Weights of a small GPT-style language model, trained from scratch on English Wikipedia.
Training: a variant of Adam for these matrices, 841M tokens.
MLP neurons of a small language model. Each row is named by its layer, matrix (down: output weights) and neuron, and shows model dimensions 48-111. Each number is 50 + 15 x the weight over its row's rms, rounded and kept within 0 to 99.
A block is one neuron, or neurons of one layer that tend to fire together. After each block is what it responds to, as a language model described it from the Wikipedia text at the highest values.

L4.down347:55 56 44 67 31 59 41 82 48 64 54 69 30 39 42 55 29 36 34 52 57 39 42 58 18 75 58 56 49 55 60 51 57 24 74 46 44 26 48 54 43 50 53 51 28 46 63 49 59 37 32 68 37 45 42 69 46 63 22 35 65 67 75 47
L4.down606:30 55 56 66 35 44 56 77 35 40 79 47 33 50 30 42 57 68 44 45 77 45 38 70 41 49 84 39 53 68 70 44 52 74 39 59 49 27 57 44 44 75 46 21 55 65 44 32 42 13 47 50 66 73 51 39 53 55 40 52 67 80 62 69
L4.down1055:39 48 46 64 51 31 34 44 49 52 65 54 63 41 56 34 61 40 55 70 33 53 42 48 45 42 81 33 42 45 39 57 95 24 31 54 34 56 49 49 47 45 57 74 46 55 59 31 13 35 42 59 50 62 61 49 46 55 45 61 51 54 49 57
L4.down1299:40 36 56 49 41 40 80 67 28 24 45 61 54 25 35 39 41 69 43 45 56 65 53 57 52 51 61 44 43 68 42 55 70 49 49 68 34 46 65 42 52 35 16 53 20 54 43 44 73 42 26 44 42 41 66 50 30 50 53 58 37 47 56 12
Description: Object pronoun after verb

L4.down222:38 41 52 43 55 46 53 41 66 57 39 45 50 61 36 43 50 31 42 42 39 69 40 22 28 57 41 62 56 48 45 63 41 29 59 44 49 41 36 35 27 38 52 77 29 40 49 31 48 94 65 55 50 57 51 42 41 43 46 80 56 53 37 26
L4.down706:31 47 34 52 71 51 83 41 64 54 60 31 50 54 50 61 42 51 43 54 41 69 49 64 28 53 79 72 01 77 73 59 48 40 80 58 11 30 46 11 47 38 39 39 37 38 65 59 23 55 52 46 59 38 30 18 49 54 64 64 62 34 35 61
L4.down1063:49 47 62 49 70 46 52 39 62 56 60 70 54 55 40 59 48 35 26 31 42 37 51 45 60 74 67 43 50 51 27 32 39 27 40 47 57 43 43 36 83 77 66 32 52 32 56 56 39 37 28 58 68 50 47 48 66 37 59 32 80 31 66 58
L4.down1716:37 51 39 48 81 43 88 49 61 38 49 59 16 49 20 53 49 33 40 62 63 52 61 35 63 52 48 49 59 73 41 49 44 44 76 48 48 22 42 67 55 30 34 71 54 29 80 65 38 52 46 61 71 50 36 24 56 60 60 38 70 36 56 52
Description: Second word-piece fragments

L2.down139:26 28 67 23 35 53 58 39 54 52 91 62 76 09 49 40 64 32 43 54 60 36 24 46 37 87 55 53 54 40 38 67 49 53 69 55 67 36 72 54 44 52 27 39 35 59 65 48 54 52 57 07 62 32 45 45 67 44 32 14 67 67 59 68
L2.down339:39 42 37 45 53 65 53 41 56 54 54 49 25 62 47 34 69 68 33 61 47 41 58 31 52 65 34 44 37 54 69 60 78 13 37 53 13 41 52 66 61 29 75 34 51 36 72 34 44 44 47 30 29 74 34 69 49 57 48 58 50 32 39 09
L2.down1009:44 69 80 61 08 34 53 31 63 61 34 59 53 30 65 36 42 51 40 37 18 52 54 20 38 72 41 41 30 46 28 48 71 53 60 39 38 38 40 71 62 57 36 53 21 56 56 51 33 17 65 39 10 51 42 52 52 69 22 43 29 54 63 51
L2.down1160:45 65 69 65 56 22 39 19 60 51 48 07 39 77 51 50 55 60 38 71 73 53 59 45 49 62 48 53 64 35 71 47 73 34 64 63 11 37 45 63 41 75 87 44 41 40 54 42 42 28 53 30 37 62 55 63 60 44 54 37 60 56 13 20
L2.down1323:18 56 37 41 49 52 54 70 43 91 57 57 59 44 39 17 63 67 55 56 80 37 49 35 41 67 14 46 35 31 64 61 37 21 53 53 48 21 75 53 62 49 84 39 51 69 89 52 58 33 51 30 46 63 38 62 72 32 25 58 55 59 42 23
L2.down1382:53 64 37 29 48 69 38 53 37 37 63 29 52 63 32 52 52 64 46 69 70 63 33 56 40 58 53 62 72 55 61 46 53 53 61 63 51 47 64 34 49 39 83 36 57 50 55 40 69 54 72 39 42 61 59 67 72 29 48 34 50 25 23 28
L2.down1759:51 53 49 63 65 52 27 36 48 27 77 40 72 62 73 27 58 22 63 57 58 53 44 32 66 65 62 72 67 62 20 93 73 53 42 67 39 50 52 55 53 48 68 39 29 48 58 29 57 45 58 34 18 46 30 53 54 53 48 64 53 50 44 33
L2.down1770:41 23 36 38 93 57 39 44 45 43 71 29 60 53 53 32 68 40 46 51 76 53 34 24 67 32 57 83 67 41 47 44 73 71 44 88 62 70 54 48 61 41 76 52 43 54 25 48 61 86 83 46 78 56 65 43 64 34 42 73 44 50 40 17
Description: Object pronoun "him"

L2.down190:37 27 49 47 51 54 35 41 42 75 42 68 69 76 68 56 46 26 57 30 40 32 60 53 55 53 38 61 59 29 60 47 52 17 14 20 69 25 60 27 52 37 28 49 66 70 69 51 48 51 48 49 63 43 20 43 41 57 52 73 60 45 20 49
L2.down340:47 23 67 08 42 29 49 54 49 77 31 54 80 52 49 36 31 43 56 24 66 62 74 37 50 47 36 52 64 59 42 42 66 44 46 68 71 42 71 35 73 22 44 46 52 55 48 51 61 56 40 46 69 66 60 35 55 30 41 50 64 38 56 56
L2.down356:50 37 41 34 47 70 39 41 58 42 50 58 72 51 43 32 53 53 40 49 58 37 52 28 45 71 13 50 64 37 43 41 68 38 27 62 43 37 58 36 48 10 61 39 79 30 46 37 44 53 50 42 71 53 23 48 40 34 37 72 52 49 22 53
L2.down1223:50 57 47 20 78 42 50 75 29 38 75 35 57 72 44 34 74 41 47 49 75 53 31 84 73 26 47 62 55 57 84 69 64 61 15 72 69 62 77 46 63 51 47 61 37 30 53 29 67 99 48 66 51 44 41 51 62 32 58 66 43 55 48 54
L2.down1739:43 39 39 20 53 76 48 65 32 50 52 41 51 39 49 54 33 49 61 34 45 50 52 63 50 43 46 57 47 37 59 47 48 62 34 32 76 68 70 43 56 21 31 49 61 53 33 41 78 67 38 62 84 59 69 33 33 63 44 56 42 48 52 83
L2.down1741:36 41 48 26 86 33 33 58 51 27 65 35 59 92 49 49 52 40 31 66 68 66 52 36 72 54 68 49 78 52 42 30 69 30 02 76 50 49 48 37 64 30 51 43 58 24 43 30 28 59 37 37 31 63 45 54 51 67 40 70 55 43 79 31
L2.down1862:65 10 50 20 63 42 39 66 56 48 45 49 62 54 67 31 33 45 51 44 74 64 53 56 46 38 20 50 46 55 75 16 56 49 51 27 73 46 42 63 74 38 48 55 39 38 42 31 55 72 35 60 74 66 72 41 41 50 34 43 55 23 42 54
L2.down1924:45 39 59 32 75 21 60 68 73 32 69 68 44 62 24 30 23 53 49 46 60 62 83 62 31 31 68 65 62 77 58 48 36 53 50 58 61 53 77 47 61 43 40 54 47 36 41 36 66 42 39 59 66 49 75 24 78 39 77 46 44 26 46 76
Description: Mid-word subword fragments

L2.down115:48 55 41 30 52 48 55 42 27 44 57 68 52 22 44 82 24 65 38 56 66 68 29 65 32 19 80 50 46 61 53 44 50 61 66 40 64 62 48 51 81 77 63 35 31 68 46 49 61 31 30 47 67 41 44 26 40 20 65 47 31 20 59 29
L2.down182:37 53 76 40 57 47 42 29 61 61 62 36 40 47 50 57 46 46 41 81 66 39 47 92 21 48 37 63 45 79 56 45 41 66 64 56 42 27 35 53 71 67 52 68 28 12 51 45 64 73 52 46 28 24 33 42 46 32 59 43 29 39 41 29
L2.down204:65 72 55 68 61 37 70 52 15 23 43 57 42 31 53 61 42 54 54 45 65 50 82 37 39 53 45 33 61 40 71 77 53 34 29 70 69 72 24 71 62 44 63 33 49 49 17 21 70 26 20 56 67 48 52 47 32 49 66 77 35 26 37 49
L2.down642:36 54 50 52 46 72 32 44 69 63 73 55 46 32 27 20 75 28 51 42 25 61 56 25 39 31 30 27 60 74 50 57 38 55 43 13 46 62 49 23 51 48 68 46 54 54 70 79 50 69 45 74 63 67 59 58 46 36 65 41 42 21 40 82
L2.down1061:63 55 65 79 33 75 80 51 47 60 53 46 58 40 43 55 52 83 63 45 56 66 36 54 26 53 52 80 54 31 40 33 46 65 78 28 63 44 44 58 28 68 42 61 59 44 56 46 45 40 64 44 44 52 44 26 54 31 26 53 12 56 72 43
L2.down1300:61 55 86 73 54 47 56 27 52 28 43 57 65 32 46 68 53 54 41 71 57 46 46 50 49 35 36 07 57 36 49 62 71 49 45 62 48 40 59 54 36 38 66 44 35 76 73 54 38 50 56 27 45 41 70 73 32 61 69 31 21 32 63 23
L2.down1364:55 61 61 65 36 64 66 50 58 30 73 69 63 64 28 51 45 70 86 46 62 47 27 72 34 48 34 29 56 52 34 46 53 52 63 65 58 56 60 75 25 30 41 39 49 44 57 71 61 62 43 51 99 70 41 85 45 40 43 58 51 15 46 55
L2.down1738:77 73 48 58 45 39 70 58 35 27 54 26 61 33 62 38 46 62 56 61 46 57 50 51 23 44 58 44 37 47 58 43 50 54 44 39 76 74 30 57 77 60 33 43 67 57 18 45 53 38 37 65 87 47 36 45 68 49 29 34 66 00 43 60
Description: Mid-word continuation pieces

L4.down558:29 35 81 17 44 53 45 70 45 22 62 35 36 79 21 57 54 62 57 41 72 37 62 64 47 39 52 65 49 36 64 44 28 59 59 58 46 30 24 65 44 41 52 54 29 26 60 64 67 34 52 52 71 52 49 63 28 49 58 65 52 63 28 44
L4.down1096:24 49 67 39 63 54 60 47 42 56 55 49 55 63 43 52 31 69 37 84 64 57 49 68 41 41 41 75 67 80 54 39 41 45 55 29 36 41 41 19 33 22 93 63 35 68 42 44 44 52 39 54 47 59 51 78 47 43 42 54 62 38 50 37
L4.down1280:33 49 54 58 83 58 51 24 40 74 51 43 55 67 62 61 20 53 52 68 61 83 47 30 46 60 32 53 97 74 34 42 27 52 48 52 68 33 41 53 54 43 79 59 67 60 58 71 41 30 37 66 49 29 35 76 47 76 38 59 59 27 47 39
L4.down1710:24 78 46 66 65 62 35 41 74 47 24 54 54 80 59 70 37 65 19 62 56 50 60 58 23 59 36 48 56 72 60 52 21 64 77 75 58 50 61 43 46 42 79 48 52 52 64 78 74 46 44 68 47 55 59 55 60 36 54 63 61 60 65 29
Description: Mid-word pieces and suffixes

L4.down154:37 63 51 66 49 26 37 47 62 53 64 51 56 48 51 38 38 11 56 53 44 31 48 52 31 71 36 50 62 26 58 30 52 44 39 43 60 53 48 56 56 77 67 46 75 44 66 44 56 29 61 59 25 73 49 20 64 34 44 34 46 47 25 48
L4.down400:77 39 26 52 34 18 35 15 47 80 60 53 42 35 64 39 23 26 37 57 42 54 52 49 55 57 37 64 32 52 38 58 83 61 50 55 38 77 45 42 48 32 42 61 57 62 31 68 26 38 42 46 29 69 56 35 53 36 59 54 42 38 68 51
L4.down404:39 38 46 52 41 14 47 37 64 52 74 26 47 46 54 43 53 60 49 68 41 56 50 39 38 57 49 57 73 47 39 42 62 51 59 37 42 55 40 52 51 23 82 87 45 63 23 53 52 46 61 45 42 58 57 54 63 33 62 55 65 48 46 53
L4.down652:77 67 45 77 39 30 57 22 72 74 57 67 45 47 39 53 28 10 58 59 37 44 47 50 66 61 65 47 86 44 54 59 63 43 37 32 53 31 32 41 61 59 86 57 56 64 61 30 29 39 51 57 37 55 49 63 65 43 39 50 51 53 49 75
Description: Name pieces in lists

L2.down35:53 76 39 65 64 25 31 53 54 51 59 44 35 47 49 66 67 49 78 59 31 57 26 42 56 43 39 54 54 41 65 37 47 59 85 53 32 43 59 68 49 50 35 54 31 31 38 52 54 80 42 66 72 68 70 41 67 17 61 50 44 26 77 53
L2.down567:46 61 56 55 59 46 59 30 60 66 52 66 37 50 68 60 63 43 45 55 20 63 41 36 60 55 57 62 58 48 47 57 72 71 41 56 39 67 52 64 73 47 42 56 52 50 32 53 33 57 62 62 43 63 75 39 46 50 50 41 49 33 54 47
L2.down822:60 54 76 61 38 45 24 62 62 49 77 17 50 27 68 38 42 49 54 60 35 64 50 63 49 43 28 66 31 03 30 43 52 47 65 33 30 55 39 60 61 72 52 61 46 54 57 58 45 53 78 67 44 23 80 55 40 43 45 22 66 57 55 59
L2.down1254:52 59 43 49 43 42 71 24 76 63 56 49 39 55 48 61 46 67 51 48 47 67 54 65 23 59 31 62 52 71 46 41 52 65 69 35 24 34 38 42 54 77 72 52 46 44 44 68 57 38 28 67 77 47 98 43 63 39 55 43 28 31 49 72
L2.down1288:72 78 48 78 48 49 58 40 70 49 63 38 44 43 61 71 47 60 63 52 19 47 38 51 56 62 51 44 39 63 33 58 63 54 60 37 25 20 42 69 40 74 44 55 54 66 76 52 38 35 49 61 83 49 53 46 69 35 53 59 35 38 63 64
L2.down1560:63 71 43 85 59 74 61 59 53 44 49 25 40 45 23 70 40 85 39 80 53 62 60 47 62 58 41 35 44 86 27 50 42 61 75 30 21 39 26 51 32 74 85 51 53 67 41 62 56 27 30 55 87 62 61 44 46 23 38 31 40 52 62 58
L2.down1811:67 44 64 41 40 40 51 40 75 63 50 41 58 27 24 51 45 73 38 41 50 48 66 55 49 35 51 39 57 51 47 35 55 87 72 63 36 54 15 41 37 55 70 53 61 18 31 39 62 62 41 51 60 49 73 64 37 22 44 27 51 35 53 77
L2.down1914:50 66 66 66 54 70 36 41 56 34 48 47 49 43 55 48 49 65 60 53 46 81 46 49 34 23 41 65 49 48 40 42 72 94 95 63 19 57 33 34 38 48 68 50 56 39 44 74 40 46 79 48 68 40 83 62 51 40 53 38 31 43 64 51
Description: Mid-word fragments like agn

L4.down54:25 44 74 48 65 53 67 51 21 52 44 56 56 43 46 49 35 73 59 44 59 60 56 25 44 42 70 32 48 84 39 47 41 45 46 81 36 47 43 66 48 55 42 79 28 52 63 65 44 48 45 88 56 33 42 64 39 64 71 49 42 89 60 24
L4.down374:38 57 63 65 60 43 62 50 45 54 61 48 53 67 48 52 15 57 65 57 68 60 43 53 79 33 54 32 51 69 45 50 45 62 39 78 65 43 49 40 37 61 59 51 40 74 43 47 43 47 18 57 58 55 23 43 62 59 54 45 53 57 58 60
L4.down1206:42 43 70 55 51 48 88 13 36 56 70 63 54 58 63 38 46 73 55 69 64 69 49 44 59 26 52 55 54 64 52 59 47 64 40 56 43 44 52 24 21 35 46 67 33 78 30 54 52 50 28 47 32 47 34 42 45 52 55 65 59 64 20 57
L4.down1977:48 39 48 68 64 28 78 06 52 89 37 77 52 38 61 53 43 56 72 60 44 83 42 50 67 33 71 64 69 51 36 67 48 70 38 48 49 55 54 26 26 33 75 55 64 64 39 51 31 37 28 59 41 34 53 57 50 45 58 57 72 34 61 37
Description: Word-completing suffix pieces

L2.down120:42 43 28 45 64 47 23 36 51 29 57 57 73 61 19 36 39 36 63 51 60 45 49 57 78 35 69 49 54 48 46 59 53 51 37 55 50 57 28 53 57 32 46 48 31 59 00 44 56 81 60 57 92 56 53 45 33 42 68 33 47 52 70 52
L2.down280:46 60 20 68 66 68 53 63 66 58 43 14 40 67 80 53 58 82 66 57 37 56 27 60 62 51 42 63 33 47 52 22 66 51 71 46 63 65 20 60 53 71 79 59 33 45 52 60 72 53 57 58 62 90 45 63 41 65 41 54 30 43 53 14
L2.down515:56 44 20 47 88 56 41 02 62 33 66 57 51 54 01 39 41 66 29 56 41 46 41 57 70 43 57 50 60 61 36 63 40 54 31 58 30 51 36 46 52 53 84 27 71 64 47 46 42 10 47 10 45 76 38 45 46 46 58 43 56 53 54 23
L2.down898:59 46 39 42 48 51 39 77 19 31 62 45 79 54 38 25 46 05 65 29 67 49 29 60 42 19 11 53 59 39 65 43 64 68 60 49 44 73 60 50 37 33 33 42 33 58 61 62 57 73 54 83 68 39 56 47 49 49 45 89 71 46 17 40
L2.down989:56 52 42 66 87 39 39 11 49 59 54 41 45 69 20 36 36 45 73 50 48 44 58 55 63 35 54 55 56 54 50 40 52 14 44 42 22 56 18 51 58 63 71 65 43 46 13 41 55 67 28 80 72 75 37 51 20 65 49 50 54 42 51 50
L2.down1170:48 59 31 59 91 27 23 58 48 26 72 74 43 67 26 45 61 59 57 44 29 46 51 75 57 34 59 55 59 55 48 55 48 58 36 72 06 45 26 56 41 67 62 65 35 36 48 60 58 56 27 73 22 44 35 53 43 40 63 82 52 43 34 70
L2.down1415:49 35 58 43 57 18 65 14 31 40 71 41 62 70 42 69 52 29 43 55 43 56 51 57 70 55 45 61 57 49 63 65 78 62 45 36 52 76 50 44 29 61 23 52 78 37 26 47 77 75 36 70 50 51 79 47 47 33 61 45 56 42 35 64
L2.down1847:81 49 36 24 74 38 50 35 63 33 35 33 41 64 18 46 46 70 21 46 43 64 79 68 59 22 71 66 51 67 42 70 75 46 43 66 35 74 44 36 77 52 75 54 44 38 55 43 63 45 46 26 37 64 42 56 51 55 53 40 64 48 48 34
Description: Mid-word "art" piece

L5.down172:66 71 66 49 62 61 42 45 47 31 47 71 51 50 48 54 37 39 52 45 45 88 77 26 33 59 53 32 30 69 54 81 50 41 52 53 52 61 64 54 35 58 58 49 42 54 46 65 51 36 41 66 55 26 66 67 72 57 36 41 70 56 47 24
L5.down763:37 29 30 55 97 76 82 43 60 36 50 40 74 48 43 61 46 25 58 50 54 31 47 49 54 60 76 53 26 77 41 76 49 61 25 27 30 58 53 28 53 58 42 57 45 70 48 72 49 47 90 47 54 40 73 68 80 38 48 76 60 56 49 50
Description: Word-continuation fragments

L4.down53:53 62 52 30 47 64 61 35 42 61 28 60 55 19 51 32 69 61 27 41 71 59 59 51 92 31 60 41 43 76 66 64 75 36 27 40 85 54 26 19 56 72 61 36 46 56 47 29 43 58 51 42 38 70 54 25 40 55 45 58 57 48 48 22
L4.down171:27 59 76 46 57 62 52 45 33 57 48 74 55 39 66 50 52 79 25 61 60 55 79 52 59 37 36 64 29 58 73 44 61 52 39 47 43 59 63 33 45 70 50 29 42 65 56 45 48 39 66 60 57 62 40 39 62 39 52 54 50 18 36 48
L4.down557:74 45 65 48 58 35 69 61 43 71 44 67 68 29 63 27 35 59 49 51 58 59 37 57 73 44 54 51 06 60 52 35 68 52 54 57 28 60 38 38 49 69 04 50 49 44 64 57 60 56 57 41 36 76 45 41 37 58 55 58 00 32 53 25
L4.down662:50 62 65 49 25 62 71 53 37 37 27 48 59 30 49 38 76 37 34 33 53 47 55 47 77 31 70 58 36 53 52 54 60 45 40 55 44 57 31 54 54 67 17 56 15 58 61 46 63 52 61 30 20 83 73 44 52 43 28 49 35 52 54 18
Description: Date comma before year

L5.down662:22 67 69 67 49 57 68 49 60 48 35 51 19 55 48 45 49 72 36 45 58 42 57 64 52 39 55 34 68 66 43 56 82 50 50 72 36 45 43 58 54 47 43 44 29 41 36 45 50 42 45 69 33 56 45 55 49 57 54 64 75 53 64 43
L5.down1314:37 70 69 39 63 55 44 08 64 35 51 56 29 54 34 35 56 81 19 71 41 27 39 57 59 44 31 58 64 35 40 55 61 48 40 72 30 33 84 44 53 37 61 29 61 64 52 43 71 18 48 63 49 39 63 50 25 64 51 55 60 48 74 77
Description: Names and table cells

L5.down1146:62 53 63 42 63 62 24 21 51 32 61 24 51 50 57 60 62 47 54 73 43 55 46 47 45 37 75 63 43 64 31 46 45 69 48 40 52 30 78 29 33 40 51 58 53 40 46 56 36 61 35 52 63 26 57 35 51 64 51 59 59 45 42 61
L5.down1597:67 63 54 61 49 37 42 05 53 35 68 19 75 53 43 75 37 35 61 78 43 21 54 39 54 49 60 55 65 56 43 49 61 55 42 38 29 31 46 41 40 51 39 69 57 53 42 48 55 63 46 45 68 39 42 53 40 47 29 62 48 48 29 24
Description: Mid-sentence continuation tokens

L2.down141:79 55 71 25 66 20 56 67 49 35 59 49 26 54 28 52 53 61 40 75 90 50 57 60 67 24 69 62 66 61 60 51 40 35 65 59 33 34 30 56 65 49 70 64 29 76 34 54 60 69 38 78 69 52 56 35 53 40 61 61 69 88 54 70
L2.down153:52 58 58 38 41 23 72 34 66 59 80 52 60 48 23 12 28 51 53 63 50 57 27 56 52 62 29 35 66 52 58 31 30 64 34 43 48 31 58 53 62 48 42 39 41 53 47 43 58 50 45 56 69 63 65 26 57 46 46 40 42 36 58 69
L2.down449:61 34 63 10 73 30 42 62 40 33 50 48 56 61 46 42 53 52 54 54 51 71 64 60 82 39 52 46 66 44 53 72 51 33 46 67 36 65 33 71 67 61 49 64 09 47 59 41 36 53 44 36 64 53 48 45 52 59 37 57 50 47 51 33
L2.down481:78 31 70 22 50 20 53 60 68 68 34 49 65 30 31 38 38 39 40 49 82 63 51 41 52 47 39 43 30 72 66 52 49 68 53 32 45 43 57 48 44 49 45 51 55 55 23 50 65 53 39 70 91 71 78 37 59 20 31 52 43 43 66 57
L2.down1172:95 29 31 48 52 40 51 26 65 72 68 60 63 62 27 62 40 10 40 37 38 74 59 58 39 34 40 58 59 69 46 74 86 50 50 37 81 62 48 63 51 29 23 50 44 51 23 56 46 50 34 66 48 50 80 45 57 44 62 60 45 34 98 77
L2.down1437:55 42 36 28 78 66 40 54 66 65 62 68 75 53 59 28 57 21 44 34 65 58 44 26 34 62 49 55 55 64 40 48 66 60 55 64 62 40 66 28 24 45 34 43 54 47 44 56 61 52 65 45 31 67 49 41 67 62 24 43 42 41 60 58
L2.down1452:57 52 32 44 43 30 69 37 51 65 49 62 59 54 58 54 37 37 41 48 64 55 33 00 70 42 69 19 68 57 38 52 57 27 50 58 32 59 36 62 46 36 53 59 64 43 47 59 52 35 64 51 57 46 48 67 52 66 66 61 28 47 76 45
L2.down1932:33 28 58 47 51 41 38 69 51 59 45 62 88 39 55 29 67 48 60 43 50 83 56 25 30 67 48 65 47 76 41 43 51 81 93 48 60 41 40 37 49 42 42 30 29 47 45 55 73 72 52 34 75 64 53 47 50 46 55 25 54 51 51 32
Description: "One" as pronoun

L5.down1100:55 88 81 50 35 35 59 00 37 66 30 53 32 64 39 81 41 72 38 67 53 35 53 59 49 57 28 28 52 39 51 56 69 38 13 63 38 36 68 55 53 57 30 52 29 60 58 66 65 42 50 56 57 36 43 56 57 54 52 27 91 49 49 58
L5.down1845:55 57 58 53 45 42 54 00 66 67 36 41 58 56 62 43 54 52 41 66 61 45 59 50 52 60 50 30 65 21 68 62 63 41 24 40 28 17 51 72 56 67 42 50 58 74 55 43 68 58 52 41 46 48 36 57 36 38 55 47 61 69 48 31
Description: Date comma before year

L5.down1287:60 31 34 69 80 47 45 99 47 54 52 58 38 32 38 52 39 45 64 24 54 32 45 45 58 46 50 55 49 57 38 49 53 61 53 70 63 85 89 31 49 39 66 24 27 44 50 68 66 58 54 34 53 21 40 28 75 55 48 60 47 66 46 65
L5.down1912:81 46 46 71 68 38 43 60 65 54 70 60 52 32 46 49 59 52 54 34 52 27 52 33 65 21 51 44 45 71 18 52 39 82 52 51 72 79 48 41 51 57 46 16 22 32 51 52 45 60 51 41 45 18 40 44 53 63 65 61 65 41 36 63
Description: Mid-word "es" piece